python train.py --hidden_size=160 --num_key_value_heads=5 --rope_theta=10000.0 --bias="none" --init_std_o=0.0 --init_std_up=0.0395 --learning_rate=0.00341 --weight_decay=0.088 --max_grad_norm=1.0 --decay_fraction=0.636 --final_lr_fraction=0.1 --batch_tokens=32768 --doc_mask=true
MLP neurons of a small language model. Each row is named by its layer, matrix (gate and up: input weights) and neuron, and shows model dimensions 0-63. Each number is 50 + 15 x the weight over its row's rms, rounded and kept within 0 to 99. A neuron's up and down rows have the sign that makes its largest values positive.
After each neuron's rows, "fires after" lists the tokens most often just before its 100 highest values on Wikipedia text that the model never trained on. A number after a token or word is its count.

L5.gate256:77 30 56 72 46 13 49 42 31 74 51 28 44 55 25 47 67 59 67 20 40 36 38 18 56 67 48 25 69 61 61 51 46 61 79 73 51 23 51 52 65 68 38 37 46 27 72 45 40 48 53 20 64 86 62 49 41 41 31 46 55 50 43 36
L5.up256:47 20 60 64 64 36 57 49 67 71 28 38 43 61 57 48 55 59 62 57 25 32 30 41 78 65 24 56 57 87 48 47 38 63 73 26 63 49 38 32 62 67 86 42 67 57 84 61 50 45 43 57 46 44 44 38 41 55 11 75 20 44 64 36
fires after: "\n" 29, " (" 25, "-" 13, "===" 11, " \"" 9, "==" 7

L5.gate38:42 46 42 78 23 76 44 52 43 40 53 40 46 65 51 17 86 51 68 34 60 52 43 79 36 58 26 45 41 69 42 60 62 64 32 65 54 49 27 38 50 46 35 65 40 44 42 13 48 53 49 38 77 60 35 37 32 71 70 30 29 53 56 42
L5.up38:15 66 24 68 34 43 40 41 51 14 74 55 34 62 48 34 70 44 73 52 86 51 76 68 41 60 28 53 73 52 56 55 66 33 37 54 56 42 45 46 39 49 31 50 19 24 30 35 63 45 34 49 69 50 43 77 35 45 68 13 75 57 59 57
fires after: "\n" 30, " R" 11, "==" 7, " (" 7, "-" 7, " G" 7

L10.gate379:71 57 75 87 44 61 32 87 39 64 62 39 54 56 54 29 56 42 13 49 54 44 30 58 50 67 48 31 37 64 78 37 20 67 68 42 51 35 54 48 55 31 65 73 41 66 31 33 54 48 49 33 72 63 63 07 61 42 49 52 44 35 54 41
L10.up379:50 82 48 58 67 41 63 60 43 52 70 42 23 44 48 53 55 56 45 74 28 78 47 71 65 24 42 47 37 59 69 43 53 29 64 66 57 37 52 58 47 37 45 81 45 61 31 47 72 25 50 42 49 57 34 29 65 28 70 56 73 48 44 41
fires after: "." 29, "\n" 22, "==" 8, "-" 4

L7.gate279:70 31 60 78 57 52 82 56 37 69 54 45 47 66 54 60 46 51 36 35 50 63 32 48 46 56 59 48 25 41 63 42 29 76 45 74 57 46 34 47 37 65 38 77 56 64 29 47 35 32 37 15 32 59 47 58 37 68 59 61 38 48 73 21
L7.up279:72 60 57 63 69 60 56 20 49 36 47 54 54 59 46 35 50 22 39 59 59 48 38 80 53 45 36 55 35 58 52 44 41 15 31 56 60 39 19 45 51 77 57 44 66 44 52 17 52 41 51 70 58 44 61 45 68 75 54 63 49 45 46 54
fires after: "." 47, "\n" 36, "-" 8

L4.gate444:41 84 86 35 47 70 71 45 38 67 47 52 47 59 61 64 61 71 30 43 42 65 38 63 60 39 45 61 68 45 43 60 55 35 42 28 71 57 35 53 38 34 28 34 40 54 66 49 46 26 10 66 62 51 76 72 45 47 41 45 37 44 35 31
L4.up444:59 34 40 40 46 63 19 74 64 34 63 64 72 30 47 58 79 14 70 42 48 55 46 53 48 46 57 31 55 38 59 36 52 59 48 25 22 46 68 42 47 34 44 41 75 45 63 46 50 24 51 54 58 75 94 34 38 74 42 51 57 44 48 47
fires after: " Y" 26, "ail" 11, "igh" 8, "w" 7, " W" 5, "iz" 5

L4.gate76:38 39 77 48 50 48 47 63 53 80 45 64 71 53 20 42 53 29 69 46 45 54 51 50 52 13 36 23 38 39 54 61 63 47 36 47 79 59 50 36 44 74 40 54 36 55 65 85 68 68 75 55 38 63 63 45 57 34 36 60 39 26 36 66
L4.up76:51 42 64 44 33 66 53 50 65 31 53 28 56 59 51 46 45 49 58 27 34 63 60 60 68 33 34 70 42 63 40 38 45 21 83 59 50 59 53 45 22 83 52 22 80 65 41 35 71 33 54 49 58 63 56 52 65 63 41 30 33 57 60 62
fires after: "um" 21, "ou" 19, "ra" 12, "ar" 11, "ob" 9, "a" 7

L5.gate177:60 33 25 60 27 43 50 65 47 59 66 62 51 47 27 27 43 54 69 34 54 33 63 38 37 45 47 51 53 46 48 56 35 71 49 39 69 29 55 70 30 42 22 52 54 34 57 49 38 34 54 55 87 66 68 64 46 49 40 36 46 42 68 58
L5.up177:69 56 11 61 55 32 48 43 54 41 42 40 46 68 64 54 53 41 45 53 55 54 37 46 35 71 44 50 51 56 34 52 33 63 54 72 54 62 56 25 45 64 60 43 52 35 49 64 48 48 48 44 75 34 44 72 60 58 49 28 26 66 48 31
fires after: "\n" 39, "==" 20, " (" 12, "===" 6, " \"" 6

L7.gate87:45 58 61 77 32 44 52 45 35 55 40 35 59 84 69 49 42 62 26 22 61 71 57 54 34 58 52 83 42 57 28 52 68 59 52 50 65 53 52 22 47 56 43 45 44 51 49 38 62 54 74 64 42 57 65 68 64 56 45 55 23 59 53 38
L7.up87:32 55 63 85 29 33 30 61 67 43 59 30 58 71 70 63 50 51 51 35 35 35 23 44 47 64 63 70 59 57 31 38 57 28 81 40 54 52 20 58 48 43 48 58 44 46 68 57 70 32 48 29 36 65 69 71 79 22 57 41 47 55 31 31
fires after: "\n" 29, " S" 17, "." 5, "r" 5, " s" 4, " (" 4

L2.gate36:80 58 48 49 43 53 39 41 39 69 36 51 50 52 44 57 48 68 57 32 69 35 22 44 48 53 58 59 49 36 62 47 42 36 44 60 55 30 70 51 66 67 45 46 43 59 49 56 28 60 44 48 47 70 50 36 70 50 41 51 41 35 74 65
L2.up36:42 42 64 27 61 49 30 39 73 55 61 59 65 43 49 59 80 63 70 33 37 59 29 48 54 75 62 66 73 59 55 58 71 28 45 45 37 49 31 67 60 72 67 49 64 53 30 29 50 71 61 38 74 38 49 38 57 45 74 52 60 44 67 68
fires after: "u" 31, "g" 6, "iv" 6, "is" 5, "ac" 4, "ag" 4

L7.gate143:69 58 52 99 70 52 30 49 49 34 17 38 65 75 54 52 53 46 17 63 49 41 62 34 16 57 24 43 58 52 41 49 76 27 59 32 41 62 55 31 28 54 57 40 59 52 27 37 48 70 50 70 36 30 50 50 50 58 48 59 50 37 65 46
L7.up143:45 46 57 67 57 47 65 44 23 68 48 52 51 71 55 43 56 26 32 57 52 53 66 31 29 40 41 54 64 81 42 48 73 44 43 44 38 57 53 44 45 26 47 68 47 55 64 43 53 19 56 58 45 33 62 61 45 50 48 50 56 47 59 48
fires after: "\n" 16, "ran" 11, "un" 11, " (" 10, "ough" 8

L7.gate422:44 70 67 66 24 47 47 57 44 36 28 46 30 60 63 51 41 40 25 16 43 54 42 55 25 35 53 58 02 47 64 36 74 63 83 35 54 45 64 13 55 53 55 50 43 34 44 28 34 24 74 52 39 35 54 28 21 51 59 40 40 32 82 34
L7.up422:24 73 70 53 56 39 47 43 56 35 59 48 34 71 49 74 31 27 32 40 54 50 60 50 33 43 93 56 53 22 41 45 47 37 47 39 64 34 71 24 59 68 45 71 45 48 60 42 42 22 84 63 36 26 46 58 22 50 73 64 65 29 70 58
fires after: " W" 27, " m" 15, " w" 14, " M" 10, " k" 7, " st" 5

L5.gate12:61 41 04 44 17 43 76 48 44 68 47 48 42 99 41 38 51 66 63 50 56 30 44 50 32 54 45 39 86 31 39 57 61 56 69 56 85 55 64 46 59 55 49 75 33 29 19 64 47 78 41 62 38 50 66 47 42 66 65 65 41 31 39 33
L5.up12:41 69 49 42 61 48 45 55 65 43 65 76 25 45 47 49 55 64 78 51 23 35 51 25 32 71 30 55 38 56 48 53 50 24 50 53 60 73 23 24 58 78 36 56 58 46 33 36 47 73 44 66 53 31 44 61 33 54 51 32 46 56 58 28
fires after: "ot" 26, "ro" 10, "enn" 8, "he" 7, "ver" 5, "ent" 4

L2.gate118:62 22 84 75 59 52 39 34 33 58 47 55 57 57 56 50 39 44 59 56 74 26 64 51 40 75 67 41 16 62 65 61 28 78 53 44 37 52 36 80 53 68 43 45 64 48 30 42 71 56 40 48 48 57 42 48 28 45 65 58 35 75 46 40
L2.up118:40 29 64 50 20 43 35 49 60 44 69 38 51 35 44 48 25 40 69 34 51 46 57 51 16 51 39 30 54 41 23 51 65 73 43 42 30 54 58 34 64 56 61 56 51 31 39 67 43 77 55 64 44 44 53 49 41 50 63 39 57 44 70 53
fires after: "rit" 15, "ost" 12, " B" 10, "t" 9, "ew" 6, "ol" 5

L10.gate69:44 43 45 33 27 79 60 39 32 66 63 56 39 62 47 19 54 42 63 30 70 68 61 66 30 67 29 51 54 64 23 42 41 48 67 52 77 42 44 60 67 45 48 51 59 24 58 48 51 46 45 29 73 25 58 47 41 63 75 37 47 49 38 25
L10.up69:60 33 33 63 33 58 49 46 45 55 34 45 71 62 44 46 77 59 62 52 71 49 75 57 46 51 28 41 44 20 39 34 48 53 66 48 42 39 44 58 39 68 27 79 47 53 30 77 47 42 35 69 48 43 54 53 56 21 34 43 65 24 79 48
fires after: "\n" 41, "===" 16, " |" 9, "==" 9

L7.gate58:64 69 55 56 52 65 47 46 36 43 62 28 80 43 48 47 22 46 30 42 53 38 41 49 74 63 24 46 60 87 58 62 23 41 70 31 31 66 37 36 58 65 36 48 74 92 54 52 51 39 12 61 49 61 54 57 11 31 38 56 37 69 51 46
L7.up58:77 25 56 66 86 44 23 27 30 51 62 40 69 57 44 34 51 49 88 59 28 44 49 58 15 54 40 22 48 61 34 31 48 52 52 33 72 67 65 37 53 56 38 44 73 25 37 38 37 34 32 38 32 33 22 69 38 50 17 65 37 57 25 55
fires after: "re" 51, "," 6, "ric" 5

L2.gate302:47 21 55 50 71 66 66 40 31 68 62 46 46 42 48 36 53 25 46 42 61 62 27 61 58 37 61 30 33 45 52 59 57 65 67 44 53 29 85 65 39 40 27 55 88 71 53 31 43 39 30 72 47 51 43 68 64 58 53 31 39 61 48 40
L2.up302:08 66 64 47 86 33 85 65 64 53 60 82 46 43 55 49 46 28 66 35 46 32 30 55 19 45 46 32 59 52 44 42 45 63 66 73 59 75 40 34 40 51 26 65 56 53 62 54 49 48 61 43 66 30 39 53 88 42 42 46 34 32 44 30
fires after: "\n" 22, "==" 14, "ed" 10, "===" 7, "." 6, " was" 4

L5.gate228:43 26 48 41 57 35 60 53 59 62 55 49 44 36 52 42 67 63 59 61 32 31 35 81 30 50 63 69 50 58 35 49 30 54 41 58 44 71 53 74 32 38 65 30 52 85 63 61 41 55 45 48 62 68 57 32 58 70 27 40 62 38 50 44
L5.up228:25 68 46 30 46 44 46 01 21 77 44 65 57 72 66 52 74 66 74 27 42 61 52 47 48 72 77 41 52 51 72 50 50 67 46 59 66 47 56 73 56 58 68 19 59 46 75 73 40 71 63 35 46 69 54 53 54 72 55 64 53 45 51 69
fires after: "p" 18, "ib" 12, "," 12, "u" 5, "iv" 4, "ag" 4

L5.gate153:54 25 49 20 50 60 60 82 29 17 57 25 38 51 53 63 40 38 49 63 42 40 40 67 49 41 59 29 44 51 42 51 55 44 44 35 18 56 43 62 34 63 62 34 40 26 33 35 80 36 46 61 59 14 26 23 60 32 54 63 31 40 45 41
L5.up153:38 71 78 76 49 79 23 74 44 47 73 51 60 80 30 68 48 37 75 79 52 63 38 46 44 59 47 58 33 40 65 69 43 70 24 47 45 50 42 57 40 84 63 54 44 60 72 55 39 51 36 42 45 64 52 17 51 62 58 31 45 45 39 39
fires after: "." 46, "\n" 19

L7.gate445:38 28 51 35 44 78 67 51 35 35 55 33 29 43 44 72 58 39 84 34 46 26 56 48 47 74 48 40 59 64 48 56 39 34 44 47 28 55 79 58 73 54 30 40 42 51 82 49 38 33 33 41 63 76 58 42 28 63 45 35 21 46 48 58
L7.up445:27 67 52 55 69 50 69 45 60 41 62 08 26 75 69 59 38 21 47 42 67 21 49 24 34 56 25 50 18 36 30 54 42 21 58 47 40 30 53 50 52 60 59 57 56 58 72 64 29 29 39 41 52 62 44 37 48 52 57 56 35 32 73 53
fires after: "iv" 32, " the" 12, "v" 10, " his" 6, " dec" 4, " a" 4

L6.gate341:50 63 21 54 37 40 54 46 33 57 61 54 42 39 71 39 66 51 45 65 76 40 73 51 60 60 34 69 30 48 40 57 14 37 27 38 12 36 56 44 70 92 51 37 39 60 58 46 32 28 40 63 59 44 88 60 53 43 38 41 55 61 33 60
L6.up341:10 59 52 36 43 54 41 47 45 45 61 38 47 51 69 54 58 45 69 55 65 57 61 41 60 25 20 44 35 56 18 48 48 61 47 58 56 32 44 51 68 42 43 31 66 21 55 34 42 54 43 29 29 83 54 57 67 41 51 52 33 46 62 46
fires after: "oun" 20, "ig" 14, " d" 13, "v" 7, "ie" 6, " the" 4

L6.gate212:71 53 29 52 33 71 43 67 39 33 56 52 95 56 43 41 64 47 37 45 70 60 82 43 45 45 54 23 71 62 22 42 25 58 59 28 50 79 47 42 33 63 40 37 42 79 22 61 52 80 45 45 72 47 42 28 51 29 23 48 33 38 31 60
L6.up212:81 73 26 48 40 80 33 42 71 44 59 20 46 55 42 28 62 45 41 54 49 77 45 32 59 32 73 33 20 82 54 41 46 07 66 47 55 26 36 29 61 66 34 50 31 58 52 57 79 57 50 67 37 62 52 52 57 58 63 50 50 38 53 56
fires after: "res" 30, " " 6, " acc" 6, " res" 4, "ist" 4

L10.gate194:33 39 61 72 51 59 24 75 46 61 57 54 27 46 84 24 48 31 61 45 30 48 45 17 31 54 47 55 48 76 33 41 44 57 33 34 72 64 67 22 43 73 40 24 44 47 55 37 67 59 70 41 60 40 74 62 32 58 35 41 42 47 48 43
L10.up194:60 73 42 56 45 40 46 47 48 49 73 48 38 34 33 47 79 76 15 36 41 53 57 47 44 58 42 23 48 43 30 39 39 82 27 47 60 52 35 52 34 86 40 47 49 55 76 67 50 70 59 37 60 29 48 57 27 91 49 57 50 65 54 35
fires after: "\n" 60, " ==" 10, "==" 8, "===" 6

L6.gate161:36 50 45 68 34 43 41 36 57 55 46 37 52 46 41 47 49 50 23 50 88 47 54 30 39 68 32 58 60 66 44 34 76 68 79 65 59 46 40 58 55 63 39 55 60 21 50 39 50 85 33 53 65 83 36 38 36 36 59 44 64 71 64 55
L6.up161:54 49 42 75 60 53 49 57 62 77 79 43 45 43 61 37 21 49 71 45 43 42 41 32 66 64 58 54 57 58 53 63 50 54 80 24 42 72 49 45 47 27 69 70 52 45 22 62 46 50 45 30 25 51 02 38 39 59 57 83 42 33 66 65
fires after: "c" 34, "ic" 25, "g" 18, "ff" 5

L6.gate82:57 58 55 47 35 60 35 58 43 23 34 50 62 27 47 63 75 53 57 62 76 44 37 61 68 62 27 49 39 64 62 60 58 43 38 36 37 77 69 80 82 52 32 54 40 71 38 63 41 67 45 53 45 77 46 41 39 38 60 52 37 42 62 40
L6.up82:35 50 95 56 70 57 41 39 42 42 52 62 69 44 91 33 66 62 55 53 18 43 63 20 59 27 37 33 18 41 19 61 33 44 44 55 78 26 20 63 47 35 63 63 45 67 36 52 47 63 61 41 34 61 33 55 76 54 52 58 75 38 56 52
fires after: "u" 31, "att" 23, "t" 7, "id" 6, "it" 4

L5.gate250:52 25 45 85 48 40 42 53 54 84 57 25 55 41 39 45 38 28 87 54 62 25 46 50 51 49 53 53 60 37 47 48 58 57 33 71 78 44 56 48 34 38 51 59 49 59 26 32 31 44 57 39 44 48 43 35 31 54 41 60 60 40 59 23
L5.up250:24 52 54 53 20 60 54 70 37 50 60 52 80 26 49 44 58 54 42 35 54 41 39 68 82 59 38 45 51 51 40 41 33 68 35 65 53 38 47 49 23 32 51 54 56 88 64 71 33 69 63 64 47 61 13 54 50 64 52 55 51 60 64 30
fires after: "\n" 25, "==" 21, "st" 12, "ce" 11, " (" 10, " \"" 5

L4.gate416:55 41 72 45 23 50 24 33 59 58 47 52 63 18 80 50 52 59 39 88 56 31 50 54 50 51 66 27 38 52 66 56 38 72 47 41 35 53 42 85 70 29 58 62 54 46 52 73 54 48 50 67 40 51 40 33 82 54 66 37 65 41 49 31
L4.up416:20 43 42 09 35 45 33 53 40 50 75 55 34 69 74 62 65 43 49 45 82 57 74 68 33 44 74 51 46 30 54 49 39 25 62 42 36 48 84 58 64 51 70 49 54 54 42 52 59 41 70 74 68 55 32 51 16 34 55 41 43 33 51 54
fires after: "r" 17, "l" 16, "ap" 6, "ew" 6, "op" 5, " B" 4

L4.gate106:60 51 73 70 22 47 49 30 18 99 27 65 63 52 63 43 68 65 26 45 42 61 44 51 68 68 79 61 53 59 48 36 61 50 43 64 60 58 54 60 60 56 40 42 32 43 37 45 63 52 48 74 51 39 39 60 36 45 33 70 54 28 54 36
L4.up106:40 48 25 57 51 83 29 84 63 53 32 66 51 45 67 44 25 44 42 68 53 58 82 24 49 74 71 60 36 63 45 75 25 73 57 45 18 60 46 49 41 46 22 52 65 16 51 37 31 26 60 30 46 63 54 49 39 32 54 41 53 45 57 56
fires after: "m" 22, "c" 17, "st" 13, "r" 13, "g" 11, "d" 7

L7.gate351:54 64 72 80 70 51 47 72 48 56 38 68 39 64 56 61 56 44 68 47 55 18 54 52 21 47 44 69 14 55 60 51 42 29 55 62 45 51 52 07 99 81 72 39 62 48 49 52 63 38 58 58 48 49 58 45 65 54 42 64 59 53 56 68
L7.up351:30 52 59 48 59 41 69 33 29 62 63 52 38 54 44 42 82 42 56 34 16 83 54 57 11 57 44 47 54 50 19 46 54 55 31 68 74 56 56 37 55 62 33 40 46 36 64 57 63 42 65 57 58 40 57 73 64 62 43 50 72 63 69 44
fires after: "." 32, " W" 12, "W" 11, " w" 6, "t" 5, "\n" 5

L10.gate77:58 61 68 51 61 62 53 39 35 54 77 55 80 52 41 58 72 59 57 29 46 53 75 52 50 40 58 41 00 44 43 38 44 44 00 30 34 27 35 57 55 45 35 50 70 51 62 37 48 57 64 25 25 41 70 46 25 42 48 70 34 38 53 37
L10.up77:58 58 30 54 42 50 32 43 66 40 44 49 42 60 57 27 20 38 26 49 38 38 62 77 30 74 31 57 46 55 66 38 34 35 64 69 53 57 45 49 43 77 53 49 61 53 65 40 55 43 40 54 63 43 52 60 35 46 39 34 54 90 69 24
fires after: "." 62, "ation" 4, "ia" 4

L5.gate438:37 42 55 94 30 67 52 48 31 41 28 57 84 39 83 51 56 55 35 63 70 68 49 42 63 66 58 39 52 49 72 26 21 44 55 62 55 43 39 40 47 44 48 58 46 57 40 34 46 52 64 60 66 50 64 34 42 46 37 54 51 54 49 44
L5.up438:62 37 71 51 52 70 51 59 54 38 50 65 58 26 65 18 51 37 39 69 49 63 17 35 51 68 43 37 36 58 68 63 68 59 57 35 55 40 54 82 54 67 45 31 64 50 24 62 68 63 40 22 45 45 69 29 71 43 26 26 62 79 58 30
fires after: "g" 65, "b" 21, "c" 14

L4.gate117:75 49 59 62 73 33 37 31 40 54 46 63 54 38 48 40 47 55 49 54 65 73 64 67 62 65 67 55 48 44 45 29 52 51 49 76 72 42 37 42 42 75 25 67 15 45 46 54 60 57 47 78 33 77 24 40 17 29 79 74 58 63 31 64
L4.up117:44 39 38 53 69 64 12 20 53 50 46 33 39 64 58 28 58 64 94 35 52 53 67 61 50 73 62 34 44 74 28 59 44 32 24 65 54 45 43 38 46 49 27 89 47 63 19 59 79 53 40 46 46 57 30 48 51 27 69 43 44 57 50 50
fires after: "c" 25, "or" 12, "g" 6, "cess" 5, "," 5, ")" 4

L7.gate271:64 37 28 48 72 39 70 56 44 57 47 46 60 42 46 18 62 18 54 45 21 57 37 62 35 63 55 68 38 71 64 46 53 38 46 75 57 62 49 29 66 51 37 42 40 29 82 40 45 52 15 98 55 67 67 63 30 44 37 56 53 37 33 24
L7.up271:65 52 40 22 55 48 42 80 60 48 33 44 58 32 37 34 80 42 50 57 56 26 35 70 58 57 81 64 76 50 71 26 29 49 52 48 58 49 48 49 38 29 45 46 75 56 39 38 59 62 41 42 44 71 30 19 17 14 45 46 60 49 41 44
fires after: "od" 20, "te" 12, "ent" 11, "ad" 9

L2.gate145:41 41 38 41 47 38 34 84 61 42 56 46 45 45 70 32 40 53 57 34 87 23 68 50 43 41 40 32 85 66 56 49 45 43 67 37 77 70 52 48 58 41 26 32 82 27 49 43 27 36 75 61 48 57 69 42 70 53 48 56 76 24 39 54
L2.up145:48 29 33 38 45 54 58 55 65 55 63 67 46 47 61 71 76 36 40 47 17 55 42 26 59 53 38 67 50 62 47 47 47 25 61 25 53 62 47 40 66 80 53 46 56 58 37 62 59 73 54 27 45 33 48 48 61 44 70 57 43 47 47 34
fires after: "ro" 27, " he" 8, "al" 8, " o" 7, "he" 6, "an" 6

L2.gate299:49 39 27 35 37 46 36 47 19 43 28 50 55 42 20 28 47 57 49 22 56 57 29 28 61 55 52 58 04 46 50 56 58 29 75 76 48 54 75 64 48 38 28 44 37 26 54 49 54 38 52 59 55 52 67 54 33 64 57 60 55 55 93 48
L2.up299:69 50 55 38 63 35 37 46 58 40 26 35 50 36 41 54 42 65 62 26 52 26 56 51 20 59 70 58 82 59 82 53 58 38 45 59 18 57 61 54 76 37 69 67 24 37 55 34 35 59 95 55 42 57 85 55 62 39 93 52 46 31 58 49
fires after: "iv" 44, "u" 14, "ra" 13, "er" 11, "own" 9, "re" 6

L5.gate262:75 46 49 45 45 46 46 54 57 52 55 51 63 72 85 77 38 42 33 78 62 43 73 54 43 47 59 38 35 78 54 47 06 50 58 48 38 36 59 58 74 27 63 49 54 38 49 67 58 64 36 59 59 54 65 47 58 54 32 41 43 34 45 55
L5.up262:50 31 52 46 47 55 30 44 45 64 51 71 48 55 74 49 47 29 68 50 28 51 72 68 12 41 55 29 57 66 33 58 52 39 61 46 36 56 49 54 25 67 88 56 69 47 44 55 74 78 28 73 77 43 34 41 41 63 52 57 53 56 53 56
fires after: "r" 33, "t" 14, " B" 9, "on" 4

L2.gate329:54 18 43 60 38 43 29 44 69 28 39 51 69 38 68 40 50 29 61 54 28 33 44 58 53 81 62 39 42 62 88 55 46 51 68 80 35 63 60 75 63 31 67 61 50 44 65 33 65 38 71 35 35 49 46 48 00 67 36 51 45 31 66 42
L2.up329:60 62 51 40 70 59 64 47 62 35 44 36 64 62 85 60 38 37 39 70 18 75 25 61 40 62 50 66 55 52 51 51 29 51 69 70 45 33 63 80 71 33 66 54 47 55 23 79 78 69 64 35 73 63 49 63 72 29 44 38 22 66 58 41
fires after: "g" 50, " Sc" 9, " V" 6, " m" 4, " T" 4

L4.gate160:37 46 51 76 49 72 66 54 46 67 56 71 17 47 66 56 86 57 58 34 35 57 60 54 46 42 19 71 52 56 44 69 30 50 47 56 63 34 29 36 67 46 51 70 54 21 67 59 38 55 34 32 53 25 66 48 49 19 62 46 11 33 68 22
L4.up160:47 35 85 54 55 35 36 51 51 52 38 30 33 78 42 45 35 69 58 32 51 55 50 40 69 42 55 41 42 21 66 36 72 60 72 61 35 56 67 15 77 66 39 59 41 39 38 64 20 97 59 44 70 52 55 49 58 56 39 60 72 38 55 55
fires after: "\n" 40, "==" 19, "ar" 8, "===" 6, " \"" 5, "-" 5

L4.gate45:51 53 62 46 54 58 36 35 56 30 44 80 45 18 37 37 71 39 26 35 22 36 50 42 60 40 53 51 52 62 41 59 55 61 20 59 42 31 48 56 44 55 28 51 61 61 49 47 64 82 80 48 61 29 69 42 76 73 46 34 49 59 37 62
L4.up45:53 57 81 75 34 51 39 40 69 43 57 35 63 56 43 60 54 56 63 50 22 38 54 48 57 65 27 57 59 51 47 11 28 26 50 54 11 52 81 39 50 54 67 42 46 58 58 42 49 54 46 55 61 51 48 73 51 63 34 57 54 37 70 55
fires after: "a" 30, "form" 12, "\n" 6, "ra" 5, "ublic" 5

L4.gate28:39 08 56 35 43 50 73 54 43 46 55 15 37 64 38 35 29 35 79 51 72 14 41 65 54 36 60 40 24 48 43 54 52 55 49 28 67 44 77 49 25 57 51 40 63 30 36 45 58 58 59 73 38 51 22 44 53 76 59 39 54 49 53 23
L4.up28:51 73 71 37 45 61 56 68 42 52 51 43 62 73 42 38 55 33 53 51 62 53 40 58 52 53 47 39 71 47 51 29 23 75 42 70 62 77 32 78 25 41 40 62 21 59 78 31 17 63 52 73 61 53 68 26 49 44 60 70 55 54 63 23
fires after: "\n" 51, "." 10, "-" 9, "==" 5

L6.gate141:59 36 45 39 12 65 49 64 42 67 42 33 35 62 55 66 72 51 36 62 56 54 56 32 49 60 52 37 43 49 49 60 33 44 67 26 42 52 44 42 52 54 81 39 29 60 31 82 39 70 83 58 59 48 43 51 57 43 29 35 37 27 33 44
L6.up141:59 41 44 04 38 31 56 45 52 59 53 35 50 54 27 54 50 63 62 60 79 50 53 33 54 53 62 30 39 82 34 77 44 47 26 18 26 42 31 56 62 50 46 58 38 50 39 57 15 52 72 50 39 73 52 37 27 32 54 45 37 10 49 49
fires after: "res" 30, "oy" 8, "op" 8, " acc" 6, " " 6, "qu" 6

L4.gate41:44 48 79 43 71 61 48 41 53 28 42 61 61 68 51 46 44 62 09 64 55 79 60 69 49 38 48 52 38 42 40 44 38 55 37 37 84 62 51 53 54 68 35 47 59 30 56 46 38 40 46 51 58 78 56 47 35 36 40 67 49 56 48 33
L4.up41:68 44 69 42 32 51 52 54 57 71 54 55 87 68 55 56 52 47 49 75 56 54 60 54 48 42 61 13 58 39 58 33 55 62 49 41 28 38 54 56 29 52 50 26 34 44 54 24 33 59 45 51 52 73 77 38 42 76 73 56 85 35 52 58
fires after: "o" 45, " s" 13, "ail" 9, "igh" 7, "," 7, " o" 5

L6.gate427:61 54 53 40 43 51 57 43 37 44 53 75 53 52 83 40 38 30 47 45 65 61 60 61 31 44 41 39 53 66 24 62 54 46 27 50 80 48 59 36 31 73 37 76 41 27 61 57 59 35 66 38 69 39 86 39 33 51 58 25 63 46 45 43
L6.up427:50 35 72 47 31 56 76 35 25 62 60 53 44 46 73 61 44 80 47 56 25 57 55 91 34 38 37 48 92 48 71 28 35 74 74 50 54 43 42 35 32 33 36 31 49 42 28 45 71 56 31 43 55 41 49 90 36 31 49 31 70 67 55 25
fires after: "." 28, "\n" 25, ")" 8, " |" 4

L2.gate77:50 52 43 48 52 38 89 47 35 44 37 49 40 59 54 51 49 31 48 62 36 55 45 76 33 60 22 69 61 66 30 48 54 46 35 67 70 50 58 41 16 62 42 20 74 40 78 35 52 42 29 78 39 42 54 29 34 19 36 27 52 59 31 64
L2.up77:52 19 59 33 40 39 37 95 51 46 65 50 80 50 80 74 49 49 62 62 56 50 63 51 29 44 50 43 53 61 54 61 35 46 40 45 57 76 47 71 47 56 58 27 62 26 37 75 43 52 37 54 72 74 72 60 49 40 39 20 51 77 49 70
fires after: "ad" 60, "em" 20

L6.gate123:58 35 36 51 29 62 40 38 51 41 64 39 50 41 36 55 43 40 17 53 46 25 42 43 40 65 20 39 64 46 65 56 46 28 65 24 47 59 44 37 54 68 24 53 63 75 45 43 40 39 38 74 72 71 52 61 62 32 25 25 49 50 74 32
L6.up123:29 20 66 44 65 70 39 14 58 61 75 60 35 70 25 62 46 44 46 62 63 46 55 50 33 66 38 40 77 50 60 66 53 25 44 43 44 71 27 75 66 52 68 62 58 67 65 62 56 31 45 54 14 58 68 30 37 53 44 38 43 45 64 35
fires after: " f" 13, "re" 9, " t" 9, "he" 9, "res" 8, " p" 8

L5.gate315:45 78 56 31 75 38 52 49 65 53 40 45 64 65 43 48 54 67 42 34 36 76 38 49 64 62 67 69 53 65 61 43 20 51 32 78 30 50 59 64 45 48 72 58 68 62 60 22 37 42 59 36 47 72 41 44 63 60 29 37 32 34 53 54
L5.up315:52 45 77 52 41 55 39 34 72 47 39 70 52 78 29 52 44 72 48 17 49 63 30 56 61 67 47 10 33 52 90 49 52 63 43 50 42 25 26 42 43 46 44 72 62 67 44 52 59 50 45 53 50 78 59 68 72 58 46 50 43 56 79 33
fires after: "u" 48, "ro" 10, "iv" 7, " s" 6